config.toml
n_layer = 13
d_model = 256
n_head = 4
n_kv_head = 1
head_dim = 64
d_mlp = 1024
vocab_size = 8192
activation = "gelu"
norm = "layernorm"
norm_place = "pre"
norm_eps = 1e-06
positions = "rope"
rope_base = 4280.0
rope_fraction = 0.25
qk_norm = false
attn_scale = 0.125
bias = "all"
tie_embeddings = false
parallel_block = true
init = "trunc"
init_std_qkv = 0.0395
init_std_o = 0.0
init_std_up = 0.0395
init_std_down = 0.0
optimizer = "muon_variant"
lr = 0.00109
beta1 = 0.93
weight_decay = 0.13
lr_head = 0.0118
grad_clip = 2.0
warmup_steps = 200
schedule = "wsd"
decay_fraction = 0.592
decay_shape = "linear"
final_lr_fraction = 0.0
batch_tokens = [65536, 131072, 262144]
seq_len = 512
doc_mask = true
z_loss = 1e-05
train_tokens = 768000000
steps = 6080
dataset = "wikipedia_en"
MLP neurons of a small language model. Each row is named by its layer, matrix (up: input weights; down: output weights) and neuron, and shows model dimensions 64-191. Each number is 500 + 50 x the weight over its row's rms, rounded and kept within 0 to 999. Numbers have three digits each.
After each neuron's rows, "fires after" lists the tokens most often just before its 100 highest values on Wikipedia text that the model never trained on.

L3.up642:524469463529455541496483473528607514426529422524449538457452516441498481503423484439474441526530470456476613549503452613500419482433511570519537500420464547548535481557542489465464485473487547525521488484495556464495528421503474475552410529467446582393508572451519540501516521484520509468511482506470558523507527461473511467570442504608551434611484431531530499525490468441445524535391
L3.down642:588357482428497514416506505578494477414596483456393522500534550422682522509530566472435510483506494439424520426456456451488593481458513458517496513544521599523576473538566556486438504450417548495469585467470464459556522474458538484533508527545512487486428526494449466545542535480529468500508483560502587419502464606617493541465457417627464494475502478474420425606474473488412492568512
fires after: " in", " In", "In", " K", " at"

L4.up220:436481496558448510501483476462409517420578464526464489471532464554455527585556547484497476509566439437516442477484474490444501411540452553459507491511460546450576466392557511558465479469559481467516479469508446397498541479600464473474457579549515540494495527473550545461431537534497607482537506513593521552528482558521509559453465522518490472444519523654511485514537504435616457446501
L4.down220:465563475396518627483474515510516433558512507471592565488437369558410449440535554504455509473530561420405520516576462598453440461488529427498533424480537500525500491517526443545394480533507518513504457523558488579554489526417553507497503507501534525527504453569524429500524497518505438547489430514467459548448472492486477438548572501451474452528571449450570502507507519475499455566537
fires after: "0", " United", "S"

L4.up950:454559505473493514422412484572494532521473469494447355486501496404527559483416494473435528595531500437568411491389566450530476514510553426461536500525566512499504499557505447458510498532444477508580546530524544507649436454511464537457486515600494527471490511481541493479610562519471453526469536528428533432455440560432655518473467483468494479526556506615458587470480452482518510613448
L4.down950:486464524506487558436438465469423497487528424448512470508537534494392396451485503528468545470500457555506478514548482495473467484506491603476491477521490404499525563501517572508572497533444544549503387515414524603595515433471563495507502460455561514506581461500517507488497443508401536424541521460436401404488456509437527440408485526440418519554540530490534515525481548459525553476548
fires after: "9", "0", ",", "8", "aba"

L9.up805:508547596543545465511494474589537520500497547546498533416551439511519424512475489407451409458440386591549508602448475567493455463489529545620470483530383500508462448432527483462509485516427509632508475439449471525448536506480519566628504546435480520458376429561492506465504487502474489400525549482541510542539423472549539485519439389519512485468529547519526560549524552449517524432492
L9.down805:510484434474512487452486500453497551519511425454521506474467550443509549459511580573574617582631621413416450443498485480561577640544520493419505548565569535510625532572493596469508512487521467423488492539532521450522476498569520478518553456556491462543546483508476462479489525471486489551428527544531569521488535564525451495532513592547493546452444486540391363491529398481487462547432
fires after: " ", "2", "1", " |"

L8.up794:490522491457517412571445517474557535493435476535446491509536461544478449531471492520543465468441559529499524425479455443420629494563528510500534505573492558458476497526475466579401518458529507547434472531599510524542495543519443534438450418563426545544623463523488469449446557517474456470478516531537464524442540486470528488514470632439500490512522499456601537504540524587432539539521
L8.down794:511466530464449540409505546607525458511531474526457536509506502473522477529502503494550503527421446408519391600474550575525509538422498510461432509493622380566539498336481565496470449388551530536509513531580475417464529513566504489470477466484498526472525525442516481509488483552508537596510606492549572435510470633507547504342587512544436594524477533424501465532508461522617536523494
fires after: "2", "1", " ", "s", " App"

L4.up437:555428489487502507511457455505492529525539514594480562473431466414448533506475505522505420479549441527570459494533425488589505554414512539508544442381470591508544517476455457507512483484463503390501498484517479593500459443545527379402416560567468579407385526517440494433465480421570461407476605507529547513494524514526558507509440469508526512458529567461489506506525558470603501398561
L4.down437:409521545500500575375486581494485485527496489540543568522509464565490518387414547610449461478576556478510622527527450506400523475532484597522566448515530545424488444517596428461482577469507599465459426568538562458400489540443512485469464528492516496432520418536519544485550515532478462495456497403576486496512535452454496440548528584571483536513531538526618537456551467445493402583539
fires after: "0", " Wi"

L5.up965:548524475627516464508440411511460466503560510549446478517568453505473513494541454435532458427631551445554445495497521438458516565518418399443563519551577439454482497512628555460499580512579566572574533633521563415536551507493476518459452480503536531442497577481460554446509536454489457544548545497547528559509465442449473505492526535363480470433598516436452442466508439550520538549516
L5.down965:427473552443454436411526595578591574459509509535549495535527534480557469521373556576555532528392456569534472465528466547496568459500517552511494575514446531492431515552511452508489501495557493495572444510515464526445450521521474477560512456602550491497432486437415405539572458564495452541495417506531487516513467553501457479525523430544455555531490535500524551481446591460415502490504
fires after: "2", " ", " (", "al"

L8.up463:501508485449503546469463521525428495535444438498426539572426530640573524491450524511432435513495447521397479471557512560464477571451497451443507586437587551572559511597492487459552529464500572555481525430425531509510505442524564522544441504485490445510524444512527547413426515501510576554535493498469518499510471487571454547465434595508499435501427502540545471548536603484448502338509
L8.down463:408541413506538495505446517434459486546448496513517476537500412455572456515642523585655436505434495505505515524485530450528454521477524386498502533471480550536496487395529451382494549531580485585457576520542501517510574484477495515427467488436545491531483469420490489444476504499523490509498505555514446375477519463492528492461501572496440498486394587507546546494501522541523531492544
fires after: " ", " S", " H", " C", " K", "S"

L4.up209:517489557492402487464442498430448550555538481452370533537459400460488460507440500519492516444506541432484442510488519484430437594409490500539513462535507442518499419546466471483396510479501564476438414469433574541499528427471564588443503495477550444490469476519556473439457534382455512503491444472485429548438418451594539492544473427501500519484517419567523403481469548479528528546491
L4.down209:467551491474531522441516569541504467490512458543432376505469484478476424527513531464554602481538550511572435468485558555595438488556475524492400582547501522511501542463610491470411484450427442538445485497501551391441476471533510428528499485434543518615515467487479481478579470501445596502503448465501407484442490424574548561542463521439413560480545516525478550472404443488449435479511
fires after: " ", "-", ")", "–", " S"

L9.up317:509586507532536502566419477520422614404421475490503494521554423559401449411489559555451450662508437483526504508499469556515489588448443546540485478494507405496492527455593477443433538519469459425525506563568456510558528526576441543533495514514500477505606544544536530544445452503584487397441481502487443547554527542449477411418465464476451488567496533545573456500529521529441493504455
L9.down317:459477504536576549429491499531488309512452532542547455554434450473386489427504540574616621497526474482550468532430466432529433508555480455521517520502427563509480584551412558408528441518600499541505487490512582605496502531497464508477425495418499489573547398439574520517517528514474625554529456488523540447463528501397471556522512434509420506462453488425499509518513438527542488532556
fires after: "\n", "s", "t", "al", "r"

L10.up274:556510533477514409497450441525479561480488403426444429460550507470511481563506487449444454555466408507504520525523488500451507615504561486457531445517530503476430475605512543543498513593573567542567406515475522483431464460593408540508486568405521535419469479469514477549473449477539533554539630472475441511425456550610521546577560559526480436581543468524482479485504554557478534505507
L10.down274:548527535536497569504568520450495457521440505441542493489488506490455487549447492624513523515429461618406529499520483452549497428518533496540473474542464545407575445521537581347424535495490548495528508552492490534496582503507450567583459417522590523525583463589381482528534616525449501485496460527495533508463559523427461568536509495538422481510603543508472426454480448473468477447508
fires after: " the", "9", "6", " ", " The", "–"

L8.up96:454507557514471448459431488411518526556509407545386478418502521490432505540524456442514486460590490524434607538517544411511550454632491479517534543526527572552475435482494413411436571396469392463439516477571542485414523524514503530499501460513436605484492465544510427441423514494546539507460504528466534475571605508532501499576606596485447594465495390500512539499567467588549461433490
L8.down96:475563508549496506562519515476450481544479541590522488483497454499487442523533558375599550462477449520419552534511539524424479589518413469489618471524554504411577456452462508497487466506393442470411455528499460543522519506490504603429462513529432420546476564471523404424512440502464466477526393560399517511448492531521523526489484519488457529465575561401453512424539506498533569526534
fires after: "0", "6", "8", "9"

L4.up138:510414469454394470479451500514445560505617511503584473488540524462550508500511594514404437458520534484457541528480520488509466485488521568511559491605417402484430482541487506526510527508592436525509528457429442505501505586573480473499509547554480499534506394545433502505482503505473493419422509492533493467575443560477479469492489454471521467478468376549586411564476566472513526500460
L4.down138:479558539500571528498551517586619436539445404415459481593487475519444447527493445509504477575560566585516396523416552517585460448542536436458528537473523585473479557589591467545526483474397492536537402595570512490456453452438449477522494397528445495531536461536561481484548571531464487415541602424483506467449477475510478468464482533447546430372542528469446526497490419504457529512610
fires after: "0", "\"", " as", "-"

L4.up477:537495467519488554558468456519426411464530543470387542472494543526575500498485485550432477488526497482481551407462515532471426441468467472500461552451537542475515510575395498463412534556434467545629460543484427545517474465455523437576495557537503523469486499516437517435579596410477368493511483453479540463538553447477392501474523512599467497585613469484559565567490461486546529445535
L4.down477:560553522539487493504455507495494383531410549552518563518562449440511497543594533416345529481486536494416521550445521419445551542523510486524433534479410569506541411531402443487496408594535469516599470467476506588521446521505470488450516475501509476573543503625539527477475532467495529591571525577536537439411472461468407530550464465587422535517536576450522498565447476474605476497470
fires after: " in", " Ro", "Ro", " In", " at", " of"

L4.up397:486424539522411521586502440563569457508500568442462517490447575431503575463463564590438575494489503444488519469515469495539480521468451512521413583515482508496510588526529453472465554446540582525518583533415505478547518515422447540457517510513487566492471478507444504470561543552488472455571517549606469525462529454502461498432469556605513531626426504466456600471470452450415501553469
L4.down397:421507435488479545431440486521474429572434495527487491523431419459546499473516490569534539388513487588468485450500539560469579444436442512589473420546521616529467491499479440569485599616494479465489524586476483526492583481451473496541497448385562431486476511490451510459480452568558414501482468428572420550507486463493559500517493397494434551464503466483533510533513598548559491583482
fires after: " U", "°", "In", " In", " in", " J"

L9.up783:542511582477534553471448457418520533556472412534465549495538505422471448455438489536549473493425449521435456441527639386486394543546548478540542423471499590556536426481475541488495520575589471595469454473554544557529511565424471539484486524475557519507445514520549471565420479570468430544453513429516508523535562512466488533462527487437566458512466520580441570485431507479425596550502
L9.down783:570472489452508489482480537481473519418413445463493574505531531618420515527526466588552607453480433513497444495466538456470429516436516501445529425525600468424514473467498510506516455565488566559468472467435567487493414509470595472517483573598473464565512438413524548538528481572441450483456508481402523538347451508519513568528485438505485516523579387483493551479501487504521462499590
fires after: " ", "1", " $", " £", " was"

L4.up150:529499492542534554548429484543461552520483438572533576468546423513407431481409576521497455472559543601467477457485518489463506566492474515492490435551420427584498478524421561501513347512494438601444475527536537558554559463482517419439489515542460468491430579474495503426497407572551446572493454576456458475531503558466497511494462489451497461519537412393475539546538442539480484527490
L4.down150:547503474506474543546415583472513493529456506559499501493584568507505536525450485489559533534483407471447497550516451506500572489523501496414518453549607449524581550452505507507511365433536533517479579527469464512455532557475538498472548522497450514534505407463566460465462430461533510582372486574499535551463454528426519492505495609531515625559505455541479564484468651466475392468478
fires after: " ", "1", " electro", "5", "3"

L9.up449:658481481510574533510515392483541510493517435533474428578551496525496552468544471425541461498495514535470514505537624457585464540514486442484486585416562530514528503580487447560483493597509592486559489533495549361510588503369460586504580452460483458524459387436458505453455628511518448576546505510498504537510483504511548530468489521445499621555484499574471552527476508573556465550521
L9.down449:429514562501457523421493469509491578565583463498582493563555542385565536462466517476647479537429539479474403570516470526540519494536467491553506474502523484511459486414422465523405484471556450519535504605519524551523445524494488437399447461475390594513515480495420489534476523557525568570614397412504591528523454452533508537496456495461496455527504487482417469429555446431524542386460
fires after: " ", "1"

L9.up677:452483547506624504459441450503449553551433527508438536555547537407489428372508536564595423626498528419540489578460454478473511532517496374506553504407483481517511530545403486405563551568449542496554417508548575584480451409473438550512501465468400542489484507409499448442467533508522558477478499451561467497508523513506427605449550539436484569448553545520564469477550555490495502435556
L9.down677:481583405422541516485574555516484446541528522480485515454513428485342511488472428517418510369490485506498438492519472458454454536441548514492481536491454463485452426569430416464548509527566528519563485558520495562501475438352519454521524494548593433562449467406465515442516587462634553492571478513492492533538590504498602487473555500560469544522470476504502518518377535569436491580442
fires after: "1", "2", "9", "0", "8", "4"

L10.up175:466505502466565469488428460508538439537523523553459507500442494586490520506511422472524470528524547452446472584475507478470546463482571550470563493444442509487482464608404536428493519503610558541546439529512503479417522575529476553449428459479482570456537497598562479419531451460523580529454470521540462581469457518524516538534516493457499518561525503542507527469522457502510557480582
L10.down175:501479444396638496480562524520511500435470496624554492487589557435357562532554468457564495499425475463446461499541485521465563484475508480487552526560474517547392432528490455487490470418450438454508563485484410554536506515561405494501486398583490596479526534487431501460518423532533519528552556487491514426448452477573477477519488589594484510495496562463519524504457477472480434510513
fires after: " ", " (", "\\", "1", "-"

L4.up413:497475539498518523486477506560501378517484458473474455532502413538497551539479503499532479497435444385476458532467539495431560554538376517491481509443507422494449502513449398451462439453542504562476556484477508487516420514420457490485392497567544500413515479580453515448464531498563550531551528488472535415516509519440529510512524485589461572401578457548614487440417475490476491479441
L4.down413:543526471529536460458477555562473545520419513465489516440526458485483484517468461515506474469466536404536504614496533544606440499592551555451508523518468520494447573510577559517493515392479513512484552514509486457459532540464475543577449559447523447436534427622396522591546429473478562462515481507530453462521448513487505507552505498563431447420581500546552506526519513529446642472581
fires after: " ", "-", " ("

L4.up745:428501586565508452473441545481518567503562486602540401504533541437417467491533492429497359595449597513502520474501512427547597529582428449450567541442486437508522558477438480412567519417494480453475474603428436486608449466480554485469546514486579477450471486512495546505556478488441449604554511536458505509497589438564532534459496489513442599565498410498444476467510466526415466546488
L4.down745:516452524539498540560439479580411529454422422506573555460644491560504491553539538557435557476440490495561446505442497449518442517420544435551499494556512573566543536555541573512509546550517528554520510459524520420579481520519505503474477600527545486455527568449543478570537528582485553508409416549534539537496386443440547557490417485452498471518517478596449516526405454462542437448477
fires after: " the", "-", " in", " dis", " he", " Total"

L4.up827:517488416489499496429595414567508519421468493533491464428501570546505459502508482404469590483545454472475444524419487474468464451492495573482624470456500430442468501528597438524396476479528529566408461538422546470518484517454443466566503472522507520469501460504620573419552554456523457403536383394450565569496495482564503471599469482551486422589453508505431399511606409505470560472503
L4.down827:496509492490530428445623509462507453444548535522512442483594515541528457451485524491576601429544482574444501479503544428447579420515479552542543442549450459454481433456578445486544499474604464420542534601507569503534582517466531390413528488495480496455572466533550484542419519429516588598537447517504501433528505375480487519624459533521478594541506539563492495518552510538380531476498
fires after: "1", "2", "6", "5", "4", "7"

L10.up278:468451470523514537518447447475487431510517537486463429434473488507408517493575401457451439503548496537526611522524376398468575523489450493548531580427443501518507618526493620491491416519467472532637455539495554504475576476518478471442423491477486496522474554489447428538544534507618505548524570520410527525499520545435541468531483578482443582486475488445559518483436554513501507444541
L10.down278:452456523496581527523500500569457413538564504562499425381436537543405533536428427445499420438553573467534524449527535412494435444456508555491489419467437497451534522552523433479484515503515473508486484500487512497515437519535463458487548488577498439547469478474463540527495502434495522452434575449509550505501602566462520550504509417497573514474527568445498516450573458458479526490445
fires after: " in", " In", " the", " J", " of", " from"

L5.up825:540524521422453518471454471442545544665449380582496555498532409482575405558410529480545521524518523546465465571557523568405501571487479502615505529484468547486457471483477531530446548524495548551487509513515447451567565496491526468515473493612440492532437478438632558519380499511555467463483454482485430513474470514433431454603491481497526522490632531520488538526558461430391451522480
L5.down825:583528413432501449489491558414616459466448612517479508586558547375560523442621499469447578515530428525622509499541544532494591546553415589423492510516491534486550545560462434409490524473448527511479488548522422449433503435608604489485470531448529524450524533500478537460534474546499566413415551584561534547437543445564434492521434504582533492583490451489406437516476505468482579531507
fires after: " ", " in", "th", "4", "]", "–"

L5.up120:436571562516476556483574518411543546542428529460566393555523545512505555478573380532459431491460460465498522515432462454508504570480506492526500529434531547476421583583539561514575506498518562562595487514580517517475533541497525490522495437554594531423380509458519557433399450552435524507495484467434447454575544441483524498476521549587459539572534546550507496473461567514596445534529
L5.down120:543505539420503514540372467514564484543579475498525543557459509534549491608542529572429495383441572470424576550543551416492503493461556494434539414502478409536472544522560476513438462560500603445517514495573458567513469421469516515479495547541449421487571483478478505503523489458483561447435476592528413496515368476552553533486489550458523462572527475483462462570449456514453477568514
fires after: " "

L3.up309:482540459530482563671498505442608514509460484499517477478457494540463558546490437475633434500527567528368490404476409476521483583533509424451471571458518487515527514502547411475508484500470499459484500498456605404484481489496564493561581495499533490453531548527517494523541401540458439471440534551481489527503497495470426512477373509476413593548431615577533464500503546554440442410485
L3.down309:395450635438574538529494601552433475450519541534570505485502514480431537549483492505455563560458453525418512472544565423503495482471567489483528521515566420534431480571431591496614546574467500456439503588450514564535492520433415510490548486518449499547511421494519446533536556558507577524474585513449488489412478579496465577433561517534467409518458446560513507547559597433478627566454
fires after: "s", " S", " T", "t", " \\"

L4.up953:512547510420408570420484491547565474405481497425421416574385462504509464430566532502523573412573577448410428488536521499527513516500405533482494410451521493594490440440486490494496552492485572498559473536402501480557440487641508539488473468608467445493476528466493521493457487459536548542479499491436528579542478527492438429468484574459551473412541479505554551530477461465515466494425
L4.down953:537485504441426408503467526555550558500510538490453438603476469450573491501503506452525463485503478426492491503401459557480440473507496478552442528393505583518495617496445557515575423516471510517439539567458473542538510442533421497471453562529519550517597555478548458519520512504536522484448488520476445496481477540536426412483439554510500510496523585451530530477510437483564520425513
fires after: " ", " Gold", " Al", " At"

L10.up315:564549492433511461550436532472454462469507552391498510488347520429484525433461505458509534437550466540452520542513507486509561526438583543555462517538562512494520477579479469511404579504538510494472455549474560462524471439493477521411455415478555442479628502565561490562453504632410520533447505540532545439463465458572483512499493530486431519590415572418599518509489540503528562483524
L10.down315:469453621506493491497564594431444534576459446503513515451502468399403498507454494482545500560448466410476607470505570467524528505552426335441476507478595533536529441452567580502416442453527506578467466540523547530513517515534486518462531493501495417520550460542479509507481409504527622465448480505565498414556485536411481493565546474480459506443517502513472505463506399494497517446478
fires after: " ", " |"

L5.up175:525547419482531527476415479465519428501526570413475474596535474517524504539520436500468456563664472428548541451422442465452471591433450589512478514426547479445484508525478553425417491519520540507488502521471505637502394545472484471481482477393473510441565472463518483483528485511588548489493507482478483467526473491519460482496564487509491503562526446411512533520514469525552532577557
L5.down175:553429490494459470513496534497607564500498476420480563495517486557591412534443527505446532476477501495470519531569398454605482470510506498524492594602558446568496520564467462460525479530540514446454527554533560496508462491494525516513469511519544481458477444487417506568464500439574603433491500502467484434494536514440559383532437558510417497486521474431528500537445470428495515577541
fires after: "==", " ==", " ===", "===", " "

L8.up800:553490494525480462535510560457617520496547484466464515488470572486456456435546400432438516507484500570469421534512517575597529549543557411508565523514552547527533513531467548551495528568463519477500464536474538522475491497477437489491397569478429487510457486467456575613515528466496440483459578521449568511505583564471466522471517514522484521472491561488584647390531551574514514511497
L8.down800:515404475548438427423583536529466568528469478641458518482533454481514507500540503530551541486508457483464414464512597447452551517418449500524502384589406472526532503529638471549457472508565486518524560581490452438458434462513456503453501422558476398470502597550478520460520464543465541514441473604498511590527486557406607516460442431535513500524454456460449527513553476483514450489552
fires after: " at", " the", " in", " a"

L5.up512:452423578525433457607393518479521436520561508476556461569384413525574500511496507430465429440431441471486477477483470508488469519434535421472505555518536485548521401543473465460483454479497503499494517519533516531525392504530510485487507525499386573512522423559492539486495587393522643517524464540540427458515516507571569487564545553456470471505603470562521429567505427480500515541423
L5.down512:621470463552501545428444534477619407542457451467635456578370565510484491510461487503443510469504463492399455398459542480533473506500541524526483422566557479493579499535455457473534434454509496504459546514519508497539500581512482495555447467536513478522558433480518501504449544428460527527499385485524462410496539514477601520450491506493521591471512467414506551469572541522454519533515
fires after: "9", "1", " of", " in", " during", " on"

L3.up397:562484533513494442544423502536481505486556474518565427450435618478474451525541456517540490469484474575497501484567573572463537476485558448539473606509504516426549501519615504578443499561532495527505511537441512573484542611552528573445359520427430511463546520511434482477432459590529503517518503430463504539395572472396517419553450499567494482533457633481541508580578512599582520499472
L3.down397:487466496472573539394450386494537524539458550499504476431456496442437532460483453572511531509540535476443511496467567458511427386533547465469535450511504461478614560490519537527466535440467525548541523540576466538518526489543590463440581403469457556435477514626473419484450496526431483496519524485575575577536424537458549568450504566462505561497532548460453517595591515462467412529525
fires after: " ", " the", " |", "2", " de"

L8.up740:574476501507448519566586441631669409570558512498454480499524481516574476513489426502506475450498491546524485470482528455443525556558538483502596482534532533510483491503529499512531513616528451476428454519436468416469472457489515570487416454453459417456459537516485391526492491575504569384532465469510407501508483452433445508584541484460494535596518554575469512454440502513443586410510
L8.down740:446445569464463392478524422518577492410442419489477592479498427473598597389481514450442553437599456532551502490574519451482473521432528467470465503539584497582491515524585548538427581523512512464508504515505556511468458462531488461572575569517521472485457493489574544503555400508475556496552491454445429524510556452470550433546525478547529417508532532539498471494420429412471483572502
fires after: " ", "1", "s", "2", "0"

L3.up209:534558491551466575418473554434478488538465421455548497528494530506449459533425443458476455407594516544459410425423518487471568499494485481488492533533505463493421596519510527501515511550501590412491499476512465638544461477511479455495570517589508550536623497554524509448478554471534491610548514545510495407517530503513498600497474433561520527603505451501554409509480498464530503538503
L3.down209:479591574534485552562425501432494411506543481500577445511585474341513575509470572526547547480512471499576392493470511503542492533484583502413450450595546536496522545508535558452519483496390444437527573406476442496425460495519500506497511447513461445535449481516553584474460531532473542511541458571498503492405526584543420538625494525562481473537547509338477538507518427613535438523459
fires after: " ", "S", "-", " S", "s", " ("

L9.up146:514551600539590590511570479558423452474461479442468578453550384496493570497484525527517446466465497504505513515497437506465435451444510458543461487434411545448581570558508438510488573481491523477572498553504477539410499512495497488476588509491533502548507395470506460512448474534482440543503524523542617634433385500568538505492473485559534525634491522525509499529505462529580425578518
L9.down146:452538486513576485483397411465448496558450542582496553537446495531584520532496423515482544494435530505481380503558502421448556480454475474486618514471590502415537563508496524526433521472567494441472515411587479471417499601541633375478507540451524522522557574511555549464496475465446557516442586587518479496436534567511509487536445511548523489549501460569459420395451510489510466503454
fires after: " ", " Ro", " |", "Ro", ":", "."

L10.up771:542463386461503508526420446610541544584494494496553482558508585581518574470456473519535461564470444412473495612536496502491467495520412459536567442457529503444559455451410523529415587473514481520512444456528488531549446482512423494463486555525497496463521475481518569572418501489459501503470457413492551410465517518510391453523480485428447485593438499522526457437426528505600540546532
L10.down771:518544535501452508464536470364443551492556461484522532547473490489397487527440473526458515427424658505578436496517594509476440425429548570433499499512557511532482561454522444574492519564486586480502480526494567487540558447480526471495539482496498494435420567562513483559431553492526525490583531551474564399454577438554492506457444582524557476502475488360472522573503493544442409511542
fires after: " ", "1", "da", "3", "."

L10.up235:404500471504438610514488576432410616485499541516484506534425551462409554510460448542530412525533571508478449493444499483562594580562536479549496531550505369505501384500536476501513424410467524591374390471583457499498506526523526539527443589533503582461502498560473480528482542577467523509463550519530465563529474553514533512601525491503492538528512477481463477562526467421540415528473
L10.down235:523517482447511544494465556473418529539468467422573489587464455531578546488434505459540414530548506476481485465555476428498487458590475482529470387474584490440599479506537551507509478540515551499470505406494556387544477408441509455553457502542454593426518465526519426556574589464435507445484474440489444643517476536514549346445481488522524497485486508479437577661614535511517405524581
fires after: "0", "1", "9", " ", " |", "|"

L10.up457:508419533504495516478480569433425582496477496561460406440453493468436557480495477608461454504564479425531444489430571557460576529505547513409523557481520391453483441560468493467501503562431539592475475490582470550532569518499401479516562570464516513365540528553520528485497556426490554465526477535544543520505410635468445485557503514457529519583468464587476467431531554422522447512442
L10.down457:417473503519458492555540506402526475487534545530553442526497478559531519567510559548469464530520526531456501569527458515528512513539518492607527456492516422511541585467602507513470483491433405474472485465406424502507573486478463458558422532547512493421443504569467515472485577523427468490509515503435515550453443475549483482585529456500555467484464594521490463498665558533515422546497
fires after: "2", " ", "0", "–"

L3.up27:546483503461481508453460540478568461512547508489450498527577475519471510526551550514473542437441446533493495396505495401458519549490422411536506437483514437447532462595470559392517521488571448379567521589447535581611393570504416438552552497457479410435517418498423478416480573367508525498519489490447603474518473565478518481461552571487529494492506448453561521516598515530515568525457
L3.down27:499556488530569515480525594499527485440536528448558434547463532538491458476557491494439608432463542489521457516505566479488553487468400498456536525551553506503493500542446520450499516518493399577524523593451494639520456548493478564584519519487491480464461449593395491538468505498462557491431583433546446428481480443502463471508496489515499473577555478469443484521449455494419476618591
fires after: "0", "9", "-", " Total", "ed"

L8.up354:577554474453578467511459457531485543519473458467516437541497492479504588465472452515510537422460482488519493515581540460501572506434552591512518557551416567490538443591495480471518516501400388501517502464462435457542558502536519416534556559540518546456435502443597503453523505492536521485452483500471561514549514546460448515536475558517437524585409403513498562530534449527519457504493
L8.down354:441410497519487508546491509462507531481549447467420434483474489577604551553509458473449535603525457443514445475466524494495544594527503442488464564511533509440555498488458466442463544447573481494491546539501491446431431492505432547466518535483485452544546587460517510532521490555444532578526542483502573612521581612525439524410522500514523580480468540498557486477554670481535476546452
fires after: " |", ";", ":", " and", " Ji"

L8.up429:523511478525455449483478520505485488406513491486569426457498572412547491456496452509519529491588511561479453542445398509532528371406463473521501557512500451466506513510517509464537510444524498504518580593477517467527432519497432457520500456626481547546568431475495491527653515452486577492533459451525486496507402559503537550533533514432515456508545637474560403500567530452482575490538
L8.down429:411505539489500452513535505538526471523426499450502478473587461546343428369492445546576471500481438453475596501549398558568489558580507500511575474543486507546478535510504581441465471457452494501520507472495539545484485555447551477450489462566513468520436528523494517481506502560560624532487465445459518472606528507431563445432526532476545565529459552506516452435523615499542500426508
fires after: "9", "2", "0", " In", "1", "3"

L8.up631:526489522532536533471480481447561617514582492454533489491408552523443543492482515462449493437421523617579522554425481501465546544536448411542522521549518449504486475551512527542459483449586584458578519486399541500568504425543496462440475529466525450483416518447528520441484462450533456436580550506515441433473429452408409488523461488559492510546408503442419499488454454513563521464500
L8.down631:536550484559532420537553507465484449460518493581503455472517668479502520577585464516471509491511521492520519487516495501542442405419488560459503457461416547466550530487559419498614530516501447541441565606517493471470507589475474490458474554498531445474603499553410496404516514478450475560494444540561580497503542553467512525534567601496535495415502446503578575492602522496432515512468
fires after: ")", "s", "-", " de", " Na", " "

L3.up326:544521550527491504394566545520448564505574405462534530492436553509538491447445473397437477531453429511492469558554517467443544546561462580470474491512522460540567570552491456512486525480512545522500535504429478474484456572446443496412453429551533445438515576514550537434499497444510427540476582610547451490402555455481448393529538448499445511503499530570537395522511428424477502538488
L3.down326:564505553551486553485513450476512404448488563480524525530521515507479366499556491554507411488503446447379403483570466544534524555438410479509470488588553494460450371536465472527504426496539498443584534468515502494579408623494496498418484567523524529479518524445503576549435463427546503591503509591511507553533423463491528466487487519387609536475532517513526463579425497495452524612508
fires after: "-", " the", " Ja", "S", " G", "s"

L9.up253:461513511505468456455477541558586513496474442480539535435541584507531574590472476412360556485546605493536575441527406504421565510465529513484553449515470537474474501528501467511506531546458554525503406523545325523462494517551470447534406448644538519371421525524585464542530504445525461488528472494536495518498537440524390528549399502496484510494506477539549530336422469516482441494516
L9.down253:486359470527387460532514447494581537451491502478498544456495408484559403540475519538595434517526544534520545443504590491583489499465474483483502557504450462468502498484510499438546572539518516470555408499599438490485496461537473398516439483561494511529434495391504494455439579474527515421530600445510452419469472473429445601547473568468486450421466537452517553478547541562590461511506
fires after: "2", "N", " was", " is"